Weights of a small transformer language model: no position embeddings, tied embeddings.
MLP neurons of a small language model. Each row is named by its layer, matrix (up: input weights; down: output weights) and neuron, and shows model dimensions 64-255. Each number is 500 + 40 x the weight over its row's rms, rounded and kept within 0 to 999. Numbers have three digits each.
Before each neuron's rows, "fires on" lists the tokens most often at its 100 highest values on Wikipedia text that the model never trained on.

fires on: "is ", "under", "under ", ": ", "about ", "by "
L4.up310:533553492492474519499438501572533531517456472501508518485435456499510451466512507489471464574544470518458481519447514498552522538443481441473454468471521508516501441460476518450530500472567457514512548515507484492478480513514488495486620456521459496471497490468495481484524480456470532477462535477544452566469507515460493498400514491522519440483467502486466479533510538518493533497443523513431474500468473532500494559553533425541463482466615547576482534516488515525432562464491437508483457540573394524526486531457438491500532414538526601447529500543509460529522439476477504503
L4.down310:455520537512527532490516482493547417471516525510484470499519455515502486515455533479593565517461497473507481476418520530421483471531500477556548563537463482533453560481568461540486524550537513480522476499472502567520529498524533549487483584411540488505450464510463445451440537516547472470557412513481534449474469484512543458545522458451592528490529460459544491461451486493472441511555500479559504524542481420474454496461469520487490495495454479523410462491546482531573469519492552503594487425398528453470501448543515466499542540497525449575511396452463549467491554495429468482

fires on: "=", "erg", "for ", "to "
L5.up939:478551493481509520446480554469469468524479513452514573544491399553565524484459474535503525484471546490564454514555511529465498435504517481519500482481502551512548493521496458532478518462485491440505543471493501434490523503493526497516450527450499574553554448414455510474519466498546483505453476469501560539481581486513471529459743491516506540494452460468497498518535473491516491536454468532509484527463504460384481515481510501534474576467523489474564561525473474514464450475462533490533499521589499454500545479513590496510448551578465491408542520431559509547532545502513464515
L5.down939:452484486488472495482452487492492491414524495529402553511516582480539516525541456485510534581525429532467500485609547463521537528516480586459456520514537469431579575462535455470536504450497535576489500437515489545549492527531522448515527530498559417489466494553561519526434507471441481497499489478521434540477476511605550449482468502516529521496563510523500497516553492484475491453518551483517484517604497510523480520424485499566492491474540456445478389537476459516552522489519569534627534533467480496502493535528439481505455511474538489561502534516490529504475450458510514504

fires on: "J", "st", "(", "0", "and ", "at"
L7.up357:554567590506524517489488456544490448483453544424485483573486457433504482521515496498518484533486495470511448470514538546476476488476508560468540508488531535459527476483554483499481421465533466421533509466564430512531501554424475507495445497473451566447518424475527496491577465502506463439486537504507547543531546505458555520485465481488498488502471449409476518456509459502463590410537456517522522503492528546526480519529500482501496500466575535496524519582524507492521473514463500462465496473493444545482504429445583529502503507490516463510457577482507543445449555510481541382
L7.down357:427490471477482483452470498410570455544480470533546527498543485476506512480511484508545446465448466529503517476463514430421514535478511455445524547558492482573622505479467516461430459469498529479476520533431573487485504496510517476504545548483476464437401472502466485589570520442470552531500479439479470534552566456552476531587520439540522521520488559441497638464547577529485521492556473500490448536500522538485475464485511517551472522448477528463526543483477457482461530503498481606454510527516571401549526446511562538523548550474528515569534472462522499499536433477452509555

fires on: ": ", "==", "is ", "as ", "ve"
L4.up114:564565443475506488491454493460473528506551474503562500479524592482504471493498512405393473579542493530471465477467526475556510542456471487506485480498520467469495430461402480496502454506554453506494545494515449509434486520474425524496554484526520507418468455435455498538541491503455558489508481493551495503506478552516521486469559465539536527474493497508501508548516487519471581490456469527468488506471440519567546477539498448538514418502543514563528472492571507422427542531484489410477483491551459509497469542536526508508530463468485560470503470532481469464417525508406524486
L4.down114:465466609516527533499553441516520440487530581462448546477515477505509498518472522503607466518479505505490501489433515559466487492510536499484549528541433578536369492481501525569499492520507523559510466503489494518497501472514559498559581514442561514510543531555477473482450552485508550471499510474506546508454515493538481552571497538406516523544489473470505480465471450572545477493537505460586529501446556502455468549479559485508555482507467481525518525463534490624533478507460539509455465484478489465501486447511476445420586487585453469524539529483511547509524498491484468463

fires on: "T", "U", "| ", "the "
L5.up607:629546557499543523484527469547507502453518590451473503560473522442475480452535498444510571525484450577502473533531485500405419496439554540417518489467482472584512513524457536519534423529487455510518544484486565561607520510516464469465484464535434540515481495522522505477586518511550569465497545445537488492507465544480491500485450438486553442510488489443428495483566502535516524525522538534457527514503499594479537453490503477479538471436513517479530507556476468432435450561482546537480567410529460472472450488500534459454438502456417462532515528442521538502505491513469501484
L5.down607:446449495531503443486530569493448434535470518482459431558535518534489479513475481499549505479478542543444451428555549506483446497443525503537479598518437527541439471493469535450448555469453463538532474524579485549425521525437483451437502522519471449522483544512484526462517488504510530538452531497479394486474543431504515536518432511530517481556539494524554563547471507518537484474473427496478508441453537494499458526536499471488519523506487518542584555499489484503510564528517448528461514497532498516498555470503491500544482431488518482511430454470492431521459496564441552511

fires on: ". ", "\n\n"
L7.up575:515507500473558470490495527540479478459493549502430466502519496536499539487563557508531496473425460550405527486479519472429578453474534525480427535457474483598461474549458482524474542495565501539496499553529521550542496499538468505548494478576458516542522437410455518455556483486531521487457526504521506481517423502486527465481546557552585431585558500434517519525589402400479475421449445450545475506548537460472504483469432493442493504486546499487435500541510472478484407497484458523532540431523513487578516522506481504580458492435507473550484500449479512500454487533463430456
L7.down575:511489502500500468495496484527471484457509527494500547510492502498501510525482503496508512494477507506487502489429495511493504514475507504478496474507480496513178498501495531506482495506507490485487503511512494512508504507502492508514508497521502478503507491479509527521507503496500499501508505500501508514499489498488505501498529484515507469494512519498493509502509489488480495476500501492482511500584497506510493488493492505494493506493533510511493496481498490495500495509458507514540498500500508488515513491476481497493499498503498492496497498511517498494487510520500502485

fires on: "and ", "O", "while ", "gold ", "0 ", "("
L5.up237:564484560544549518476454504510479475425526501556490472558436546503446509489565548394525493477489520545494434544501556529427480494441534486527478430501491509444501524499510557507567471520478503513556463545471512503544540472539461459548429457465433549518424438452460461477554519549544502476567512496491505540489453578512468527513501526458581515556530389506516443479474521536513524449468471491470509533502495534488503445531460526483521491455517538512475518461518497505478471461477535562474575454528459545464492491511496522462445553551498442454590627478507555432501492491471506495
L5.down237:495494558461525566563507489465435515536503479512454585498540462531497496492460535452524462538559532459485495519487548493471534516497470538512470485442448507528282481505482457465468497482494488499480591527471510529476528456536518513561529462481466557444512546500525560523501398440504518544511524530495564527495527493472452506505494497550504518509530550506536547538524428541545510453509557447527526498531519481410474579465499464446466508468455501442490526553461518511443519512502486502527497563457500476479513469550498481467534516433505433461416537516546438532468493534530456519

fires on: "and ", "by ", ": ", "art", "-", "an"
L2.up857:533436510545550501509502521481508447565500439474498512553516487469504451474448469464445551461483487505454511593503550560452492521481508516531496423519591418431524495548474560508553508497604466443525489502474519544487445558507513540544494466472500422506517491414498518526549558535509551469459471553454555514498430492519508488482567495571519491535461464487495479505471480457553478478538451516432482449464472567510506514486510491543500414554513599578415513477473510471445419483512546501487460482530498517539494427503459497500524556489492436579454506454479478523501469477545483457
L2.down857:502424558501563375485498476525455527524519547524481482515494493562533456480488498448516510500518562411475443521526481513423411475534427512473479424575428515493499545457419437488471532502588457488558482527520469500472453499510485555551517545517459444509468449491503503539519465498602540504442464515457526493537525534482518585547463473513543419525511502515462533578505579501470572464485508499531533517413523479415538512503481462507523489452516522531467480572493523535479545491489507479519461550486543468499524520522500576411495535558523435498529550500467436472523511550548422483

fires on: "until ", ": ", "– ", "at", "ere "
L5.up1006:518519515539497468475526464490491531511508467447543488571515681490499464499489504486527531550508532495496472529500498455475515542425444526480511448464472513478492523503492498640498493533524485512475550469535481512426463522447519477511413495445495616369482507502514537492492474499554661444517559524510557515494519534467456508510613475512500545519489508496528526496499506452466447467487456524487523458491492512501448513530501485489524584530438485511543444508521416489452487534485520454500515481437517550480493524534529523545478572475492534624469526469474509430517498507487501414
L5.down1006:493521559446517569544511512536503542508529512530505496456481455525512545576501441459456475522556558470474526517430488517543518467553532522498481558579517493531498464574491530418553527488543457445513456599484491536470493481505502447503539578467519458497457514498526426554560541482496617526474434506448586493474519514491454537525480560513496471495526559544516548488482506568466492509491504501530480458437475462438572467472522525460509563517531401532508466500469560533529492489482485515431473498520505522519490470488514485524549473510516508445573489541509538567556482536508492504

fires on: " ", "until ", "oun", "(", ": ", "j"
L5.up717:509535486524466449496525461513530506475502475464534436542478453479423447549473566482447486476540507515474456467491507517504487515428420513463505435479540513461434543490515511652537473493500434504490525452487462542503445464405482488486418514496511464422496496525445469518484512508442523471500563482501456506479496521494430476511630445470523539472511504549547454481515469481445371510440538477542520457516448560569454493546501481481518539463490573494505487583501431513514363532563522467409519548496491465499546465504504567572553485562475516550485497491490549401514490495492499475
L5.down717:467543523527478568568497498474501531484554511492518570488490534526525471471513479470514533527479527477490515504612518495497519498558528470527518492531493455508340484461418494447500487532542490509458417570472486514525586499536514501508489553451526512540457539464480495493534487512517461525495480501493501501503507518495501546476497567452487477489474511498458559511504504553488538520539518505479507520620557505469524523445489488458487535513540455497509561482471540467489472477452535500360539482516515558519489479507481472485521515501553449509553498499502537550478483545474482517

fires on: "s", "m", "t"
L2.up260:455490523519528480469515566470450500536523465551470524526501547407518454473492477503460483496466432539458546520491509547528488502448526548513437525422513546549535524501484587435578434483486455547575556484487504479571513585415526545492493505511488485501491510450492478412531612540527525539520486462414554487538475500545426469449514490484525599603438461523474511536590465470551475447486434495487462513513483549516453446507500524545509451489497543529492508547501482447476552471484492548473480444515522504544550470499488488535517558533486443528538529470467514551532483456480502510
L2.down260:504465456545470449506493470450421516455500493472539608469436500459564500525454427495489450562482452527496522498380579520515543453465544474468504490471521475548614510501499499475527489389429534516532470523560466526529514501473461454541452565526532479480495495525513519492519523502462519572544588475479485514552522428519470501523543476418519493519495525466508482486441519549481474503549474489538465489632470540442509512494484546514468514574542562506445503539506451541536555431465513508495556481435519561529475483497562516571525516473511505506418496508512532538497493471551532453

fires on: "=", ": ", "ure", "name ", "Succeeded "
L5.up312:476573497503482469389453489453422525492552457428573517550483535462523485488477484490462533476467495478580537527461490500495440485527473480521510448451533512476491507527494527515440511462552508473480572492505537478504464506399490524528489529458498634459479488398525551538507457505577505522577546508544537474455491568431497499445545423535510570458483400478545494508524514465500517496477453532519504465442482567368490496562527471518505477471497524507572497500526476441416479503478516454462424521556513480460553482488522520487458536513464505569482490433521493492478470521472511527
L5.down312:523505500475503585585521505550515498461551504524478463492535442543478524540483494429547489488506511496485497430301516511514520504529544513483498554576471476493488474497530403465556494521510464565531424524532479507527509524551521461496470564490495457544456512538468462482478516490492521534466462512496523474535469478524469437509500530448468437486480504490496529521474484570476504492498482466503470517302476437514510468449453512486484484509511442477471517486473498504541546512505505473532533481464502493540481487540502442518516488463526466515554479507482495510497502533558519557

fires on: "y", "m ", "an", "ft ", "m"
L7.up958:552443589436502474504559467403478407472506505444540491551449510473478460460468529440506467515467502553529552559522570584482502470418528503463434516418447572557553532503501518478439411477518499479573579564543545529515529526528536443551506548492495514504545511515494537537523469503590532483540463467555482526436469568503431531493497485522504527518510469493509514550505471539489612469503525440511524564481540553508575451491509510524463384507502478454523547517503477515517476487465535544442436427509506518483512490556520475542482474518385466520486489509545539506529484502547498460
L7.down958:550523523513481556497477565450467559509470537454391455455540464527489567553513496472485573546523520487522389574498529533477549515548409498458467554519502537441440535527465490487538480474536547486459462404444420477505498454459515516538549486516506455456454538476516504511458476473473468515503497545476455503524479534494477520519554530463470523491492452607623459459506566459565547507480592532500466461521442502532468526480502512530450436495464475538431413533550483555459555510529440527550587478551511498482532461433430528545455531537489474450516551498425502502534419479489519513

fires on: "\n\n", ". "
L7.up770:519516512448560458497479481545428436457500578492435443506521534512463541517560530483534482513427453578427502493496562494417568470488575560501419498474453517594471461534501509485462517496581517511507498537482485593538500487508458506532472464583422542541543416426514515444487493483518532508498555465482520462478414475512540434499506503567571470549553511461520504483570427408496491441459455447544473486524533490474494462490429490506445492459558498508490576536523450468479477534484535515519545424492491483563504531469504525559432451465474458515518502515511468498470483539422496458
L7.down770:495484501480505463505503496506477510496485534498479514500506510515483505505471505485540509502480478504471487487430505499485512501465491490477497487502490511526198491510476545502481508498515500487473513505506513524515493499505506516518510484566480493527544471462502508500503499502505521485464516473498506490504490487494510517499503480532482496476534481497522521494524501470492492496508497469500506491599493504505481490506484504505463518502516506505509507502498493488504461509486517502519473483516522482519524506491495529501489494487503480490500494505520523491506504506476483493

fires on: "ed", "t", "s", "att", "Gl"
L5.up991:521533483492514473437481530503429515522492472512516498528455494401487564499501555487514516553526456548527491529513542598485493504500525541434458467444474440524525497475538512519518404479471460529536548495519518526493447512469484475505470523491398414484520505450513505474523533520453536458516548396522475517492414521520397517519449491550527519516516542469464484543531464561543544502562514490519474552509580486513448428548546491465500516416475519522523564456515457515559477554480534500487481497483549481576486548469563580465437427533439457554541413447434542504470509492484478523
L5.down991:558467483464466497496503522474478510426466542505488615514511449490487454554458459570474531486490527516519498469460547541507539554531430452590488452531496521493599453488484491482521551448466564457472438549535471510530513416484464418492499528508539479508497443485538483508438505529457541572576517453471537455572520499550522513492537467483478440562512435510507535499471473489509486540534438461492494485605502520545548518539508448554634545561508471455527504515425533448508478441476480484487548511480497540455458469524507439604450464412508528470466547465540515505507522525523528495

fires on: "C", "A", "U", "ed", "T"
L4.up615:475454517541458490513512470434442476478501565478526527533504454511515524523525562478511551504494436525487431525506512544491396518503494516457420433470575454483532439464464458430503466525548422528521473518490548566511467480541453508478476412521496525522582470486473442461455504459525514543536383470456503495456461532473492497490502477523480559607463511484495521465488454488506443516499506526584543465517517473523458486522505457510506462457447496466530546517490484574526538588455555589483486486498511535545531505539512521483507481452497491522532429523423504498476528491525429523
L4.down615:533442453488524488484506480456465505434537464483503556402474482534521520536491520455524541423516520483527449481480513482451520475474531508471517577424512436513567478464511510499491524560493506524482472438504448467509555482529566525428514483544529454567443547469515547430439538471507512484550483554548510488513479539409528487502464518451415461546514474516591546433466409484528506438541531493549549454587605473463487512501485496515551528554518481501488482496428457472523525475579496569430521492545559503429588483508538494480503473470462496499471515476493448506524569488505448498

fires on: "\n\n", "named ", "sty"
L7.up284:545470540552569482528416450504478526448476562526429441549503507537450447526573537551469524478535446494475504498516519538410534511492500466438467483482527560519476488527471578537524475443572510553505512541476434530518488507521479507544428485533460512541495507441524431541523477594522479471525533529480506500500454481472495504439509495469588495592457452525415534541560402431461461481428482511504474543462567510489539491488488476422431534468564443535416491581501477520544515538547553519504483409524545467508525534587544520513514541409481441527481528497457478570448480488451488535
L7.down284:534480416491563511488487494464522552524529506495507555472493540517472500496478515498539466508433483523489523504455480481548543512461476495446507517502442449488291456463484505448445487508487471489470551468494521478509507488503560523450483472541495499581522553497465545485518515452523559509552488468496500468472511509494469511518486541541480487481523496469519454469501488538481538483520552477550489486576478455518478470498561527515518505475539540552474453539504489487542474511499516524451478525471528589496512504489485490473487520482470524469529492515507499477503543487514494501

fires on: "is ", "ed ", "reas", ": ", "Succeeded ", "- "
L5.up253:517531531524493503497522496514488499423460474507545502432496362481426436483517556476456483517557472528433501516435501532535480499517483491494487430469595509488470541495494535443536481506455494478557499494554481573539446503465485499512616450490524447466541493542432516571569585550466494525523523435550479496488461522464520500478539465528512506491514537506532447487505460482493526479444496486482530521451465549573549523559548487468512486457486460538448473505529447538426450551530502468443422559538483493469508502413456552550530481586541524507529494502481526489471479512443532412
L5.down253:506565479468493528526513450461513537525590522463484541484523495553532479512502445495574494519453520476522481488429496541487546515514546446537501508553401506576478463485537436520546546544536466529500478541505534481521521515568510483530461564446514518547458497475527424468415431497550491462456506558503508501542531528508466528493510552446498473528482479523454486516502531537488475541505524503515468548411486493468479494457496473536509555528521492473501516471484490502502512493491516482495494481496490525546483498548474520485545486472517473545522490505498551523512481532446522477

fires on: "= ", "located ", ": ", "ac", "by "
L4.up695:491533500460500501520466509502487459480492519508507467451481425513448479453484553478418462555507444467475483449477521565498557553438459444486462502458532471480482466451451498449488481478506499521466434532553458515514477504474414477486542494511521450488460461507474508526546516503394561502490445455577488508505498512485518490475430507541541536520528514501490485537541493551516544524434492523486454508518451564545554441510499508581483451475556569595501494516515532478456612510524475457499439504558494524471498498513444515464526408498551509362451473523507500519490540503428566503
L4.down695:505514559523526474492580481534478500496541492524491576509552532555525436508504546511586556489431502552534536485463516534515468506485484476510524497538424472491501565495510570604528505520479487544556520425540517483491557473500540576520477489460461576500534518452498442442461486493548540410483593550495559461503522528542459508533518488490469413444491495437539512501472440529529492520566495481536584483370564453462433547553521482459492504516447495471500568487534515568496503533492506491555557553429471450522461474565471530523524467492464461652461489466496495466497486479468501479

fires on: "(", "and ", "; ", "or ", "al ", ", "
L2.up1016:490553489526463490511486533457508461430567509466449478559439532485523469536578527503538504516527472463484530489541518485433497523490517498498435410489524521439499511526557485494490507503541493446499477543498508487476500502445427517590486483523446444515482402525518443526440499474556533490451548513479482497562523557451522539541538489557578468480472466366521478478513468434462583407449435467474494516443557449492516523624502581446517417490572557470443568488515521530560508475496508520488469532509536550532519465500501550445559506598472495511517537519490573472436524509481491433
L2.down1016:542495592487506429516515517463481492473443509424525446510444437439456480491520533471494439575529458514516455530463454508492583502513490481503517522532465493492528503456555455476499538491506445550504483525494524454441511571533490529531484523451511558434471534595506428519528490517498454553425508476507496464450548485466501492448502544531437559565498539501590444504550549460526555481570560439607500491487476494470465482435467499488471527488457519507502569479446502516454513553557446537407497479465436413532449519506514475464514509502607508439496519502539549476491436514404512505

fires on: "–", ", ", "; ", ".", "– "
L2.up160:501457464534511497461491562469470505389490494510503447548446489476525434552550493413477508528492451460498474483624476440556426465478551502539447501444453484469506497512571492502551470509532467447465483511476501494529458445524530525499477491499475464570471467501533541494514522496612544552452512424468501500536473545545525518462471495490506487566471440465552584454524437491548496393504513461490482491441596508480549523445554427551508466467509563551520512478580540511547529475509478448475512567551534580576445480484482582555459481533486469489518490542480519523498467501444464440
L2.down160:460509547568440523491516537477522478434475429483516457391483483476470491509556424484548558521514517519593482426485505526484546490403519530486423508523540483527574515492528539551463467525525441538512501478489591471475430433525515511499523500475510464475473581510512470527552458511446508474509506523576469476438502505425481510462538613566453607513522501438537421488469477564502488527453518445558570480532514493487491547505493581537518479495517448443567520482433531493581536496549436535470492500456519489491484512515562503517466554470534495512521488433482549471522482535521520506

fires on: "| ", "\"", "/", "-", ": ", "as "
L5.up783:520518463477506467515460450450513500475478495491505480541541570556502392462543455428526512515521539537502443514480509498490582525436513511494518576503527522495470485457473462516537514475532459464515568508479526464441493554467451482519511507491525379378487473474507419465481514522522505502498491527492513574547501512523485477501536488517526532467506480481476499511472441497520482458547531544505489500509514466625497503383467439582519506521445539466509546502537448456483428513463477477440490485528474535497486485532519469523487508438384523538496504540557548496517534563558527380
L5.down783:483502535583520500508511454547474550445495501464505461467498491512510537534454514517482425540515497541446505507580492457512440498585452566432501455534492454452520469571540593467553583465479500544526483525503538596509515440495567549508440541498564489472503501537514514568497554507446498463488506466565491515508500547479514518505461485521425505573519516588547565574527523494480537545468501474535512530658523509513528472480569502457522497517538476524482427555528523588533458450490513525407506498451520526480533492490473530503519480518530489466536494454422457532534538437495488521

fires on: "to ", "by ", "of ", ": ", "-", "with "
L2.up22:506477487551505557452527501493537396494488525535516456538456528511517513510504499479525504465425455479443442628628461583512458498501534563521471463505511528602525497480521525483530419500562492409520541469532555514451512495440483515574407446505466469512515462476490447496534495495518495518523491522446592491447517510445494518438493432553535442542508457470473486504488459469550517424502467507512490525480525510495499525509521483502503449463543533565453542550454523441457466491479605494502571463488464464495487511473559562439469525457463491494531534549457538450513461500469540463
L2.down22:566506505515513526500512563526558514562426539623434503519489514514487499502399492496531516500453519504436447512464456462513485539502484485541511526479474527570496504499435552434466470463474489531470544449540495548442558472465527505524406527513474405523505450474464471465486503426482560483482453463493525540509526441480542476525514476514503474483548487492477451511516541528544506455508529504445445534436521499459552482476514520544467507480445552599502467441548536455534414554453549577520520498546412471438463483474506595512422466405560504492549537537468525476550443470501515545

fires on: "o", "7", "5", "8", "4", "e"
L7.up404:517479505540487549585505456520428484516498494452489513468511413489535539507508540402516511494530507492515493512519440537501513445483524553547468523485530493496563475458481469477480516554564524439533509493495517499513519533455468534498535518504505549488530490450453452518520485531464550498360499548502457444501483512528442504481466446600485460469499513465447492525521457430557589517443522363475562456496526482453432525429554534463453567548529512578542522508497439578398451546485518492415470519495455442474531514550444492546506540475530468528513475449480513517463446496409484499
L7.down404:437468521492568502584544481468530523520445469523429542592469486487564466522549533556460519551496455521495504483416424427487442458435526495457430403500499504542565481456433516417454547437464503511490522546473500539563552516528530497506514516441468445517501523517440502542469505509545479505495478472477552532559479440501433564547458527522522535482484561521481526566493505468485529464468499489545489477537480533514522491478470494512559493541510461513509493548424516560548554498456439529506528489490542496532433548512523418531437548494485500524481516476475460524510522516497515435

fires on: "=", "to ", "as ", ": ", ", ", "both "
L5.up255:452492500515533507455525535455488505454483492452534554578463516466496513474438485539495511448445490451652546502542479453469455445490512510496502478453513525485489488525531489500458553439527481399500509468475450540503535460485541490508430556413514481454470502381449474485472450448566488454518517499471499476428496516513455505435499476550463532494472389451516485455524553468481490503435491527486499495473497507386484541464532454474482584507440462435524503532499398537435506445462521428474518496527540485462511510472536493506483593521482446555474484419518489507488434492524438530
L5.down255:500484462498471536589527485509507426428469477492437551520481475496467592511511472499530486534532472480431495485484516483526564507565439577477536553570483452570352548503554430477455508467525487597513547505531576527543464598470526459472510553511495451463440469511479494550523497454484460521494513532513520507494467534495524508509568519470490501497537476485491519466553480464485509518504503445500401506475459472500553504433447541475416564458549444475453463487516559506474523522507515500517518490493509511493488499486508479531488460506498543530572469565583496527580495564472497524

fires on: ": ", "until ", "$", "as ", "before ", "inj"
L5.up521:492531433436493502504479511492516465486463499471446517574490527488487458594500514487503502476534609561461439502531495520517497511388523530474500541501422506536470553471534453587527428472526472466499525502523491522479453483444440490573362531444446423376507500504454489470465501490505505407462481522477537569529527484489442470507630484428462487446515504503508473531495466445424432507482542499508505496454462480686453497494506501492470585520427498496512481567481501547546493524553537521416468523479479488538486496556537473579542495530500499511530493485513516521527555496527468593
L5.down521:468520507520463459558507464462569487446546553504503545497510540517516479490500473408520509534508447533513478495605566506493519524527487516531464473498523443473271496491437576446442560527537506514498496527485479532556524512506508517465543449528563478511413469518477501489531504498511451548518532472532470475401498550546508485520520498509477501533480495508481493522473526507447519524518517520510465461520539550458556520472506475545489472531511421468513444498522530500491481443524516486291516527497483463489527480471559452442458535548542539518520487552511481518537463513443513470

fires on: "T", "M", "t"
L4.up622:544506608456467428483478493495450414460550501474598502475571495446440441513524514460440481551509491576424505522521475517483455494489591588496452506442504534501537542485542488474505382495480476507551575548552470533538469492549456459513441487543474449512526423492482523449596580477541488532546552479476539427484449567537466523540464494452477528514483489492448545483528517487503479469480417508530504473510521513466416468481501500437506535516530543480550573497472488466518509511457514606499524455498486486503460555494535517450425456475518475549521486496494471571547467437509498479
L4.down622:525440492565529429422464449454470485452464507518471613483547473478495489543469416509464496534455497518485458454394510529463573489491381505457511483552453459516553493577454484503548516495460532489471469566473459512515572499458491481464494475494496410550519548492514469463417529507518528568535528485489540419496547547460472486483457494472521480480543536497538547471485571492520576447538460494526485507566515465449536538524514508490552507559544586518507576559492434513467478556500513560442492518489543493496536509499559442535496536441496523521445450506429480573462508568545558466

fires on: "o", "Ge", "e", "No", "Mo"
L8.up435:529477476527492462546524500477537480507446525503465527502507473448500601452508558458478490452443498540499582542486574631484560440465525588506467505485554534489522477468537470515484454459523524376494548502502515545447521528463536485565545479503525454505428468492434489525495503567518515492465480586496539441461508495484466542494500469547480430471513534478492477594532491459465477529487493416502476438506521547536446497452546498490559514445562491542521550471520476460521505502462506512480472524490461487479569508498429527415589479547530429553532551441524524490536562461417502447
L8.down435:552465516532516460506464481499522457485508592504476492506521508476490549481516559504457503530526479542505531516449552545442543428518383573531515521481432438499573427465511443522425482531438548471554499501464461526438436511507478471514528528526541520532445494473500478538489555550538545496481499523493544496515470460493459534455441488505457451481555503519492508505496471430462511525526489404466474418512492514532523512380507469474585493434518512569460551459484521488493498415512512525509464591497514513552495517476439461464528480515521495552435470477553534538537473477459484545

fires on: "ac", "the ", "by ", "w", "e", "pre"
L5.up7:479464469459514505577479486529515504465471517489490557477457386549535508420489510543486496509471554453429509478533523511459554523437534517484507532503482499505521479462483459530535483486524481505504452520451425455520491479492457466468459465516528585470492506575481438478513538484432566527442463477452528468535538494586484517531505512478543523490503500501485455539504442513510418548526526525501473539467432496560479483469489533527477553493531524519547555575483473453531547527492516481541461494544513499494486461543559485455487443502569497427456524516632647535493538536505546607
L5.down7:473495493580481456482512476470469535492527509508540539525520558489450475567538514467496521557440437593520505491484486497587492478490458489488473481493587493481345499514550538456544507445529492564533485483537522498485532435499481523506465535511525465570447420538537484489492516461507545528526510572493475509446428502479495521505454485532531509487503530498482529470509560495467515497484509529491544488362522456465468514533476487463504514517508545497588505551460489453511450450515511449475556526490418534499486497531482489548476501482458477555495524516431572536475542474476555521

fires on: "of ", "to ", "To ", "des", "can "
L8.up791:512499456510576441431423479513459490461454427454527482533569477479435511488523489469509615482524492492518515536576543535439531422506520550496449515436473488531505492546452561470516490553491527526530526539429458483467428470472475500547471538482498517501549569522544454520553539537564598487528462523543505568447476576435565488440451467548476462533478460512485530461489496467469448483552413480522471479464523628490534571468532491503525492460534496529483539468467552452408554549501462531489507549483487474429455505540548468546530576523497535484481525500533478443543477532478509483
L8.down791:526548468548464570452496529474497505464524498528436514513517552516511453531434531461529438470540535542516447423531528515560543507512537504512458520498514488527408533552457512554522602471546453467477524496470486538505497485502495500515491482497480436506497426436562501461479490452518423488500481428484458457431495423466488486520524495485516491520505598493474516511537567466433575582531427490402503564471484514475585540479454491480444471519448499479547570512485477503540407532495569395505495466509494521563487473488546537532400456438530493500468531502529442564558480529534518491

fires on: "by ", "- ", ": ", "the ", "an"
L2.up1008:506558518498530537483509488540515482484510532502469480560500466435481493476580543447440500483496512504485468512572519534520483502491514549545480458478505462446538498525509518434572395475544504438565519481488490509476499490485468540517542505472450509493503443561507578458590521537551555521490485403440630440490453505501477520438516439541537474532468481475453555503579487437518548426465431506465498507445526505505557542542500438512514435445521509562478464509533491479468475583517563487470489466523480546499467457455484517508509427528469397542501569499487504490527494469493524475
L2.down1008:471565583533550546510518540536504448470478486535527483548467534512471438463520553487462530500507555479504424480528528476474456532517523463559484551512455474522592558518461528524504411523531449468544569448546523517513493458494471500580508411479538484471468458470433493478524516504524492510516549465483607417521468521516487469534517441449482450519493454474467477511552539513477579364471504523475503584499535500423536497551533500512437503420564477469500503484523540461490478538490491443432475505529521476493479518523505523461441449394486398497544528531498510577547470503504520499

fires on: "\n", "to ", "of ", "in ", "unn"
L2.up134:504520478492576478468490517521525419498498511470501472493491515480440488486566471467507545442526460426502528513496557482375527436538475523536492485517477497545506494577514574539479582494461488459576498545442446487508508468457500536481434515488420591493545477455570497496519534552532433474422497547544516540463491527530507417465514485480473455571501472470516497509534435502485519459577476461455513498495569641457417526479493525472492535402479529552460483490563519503466485513571566506478538485487511543566457532530509465567590564455491538498542514508587501532488510541528499518
L2.down134:480517520539511531471547549504555477470544470496574480482538538552478542437530522529543544499477482566529536461519527508489515563426505557499475415503531542501435509383506455509487486549561552521520502464479436447517516437495479451433488533539429468541454522424485522509491539553497460491503455513524472539492502440420559529482417487495498517495486492528508505599477591445442433499519475521544464529534440507475511521465443462478456569517476545471423534440520586493495524511459477457480519525486490459525518488519443462551474469505516563488488563466404557486471493452542470542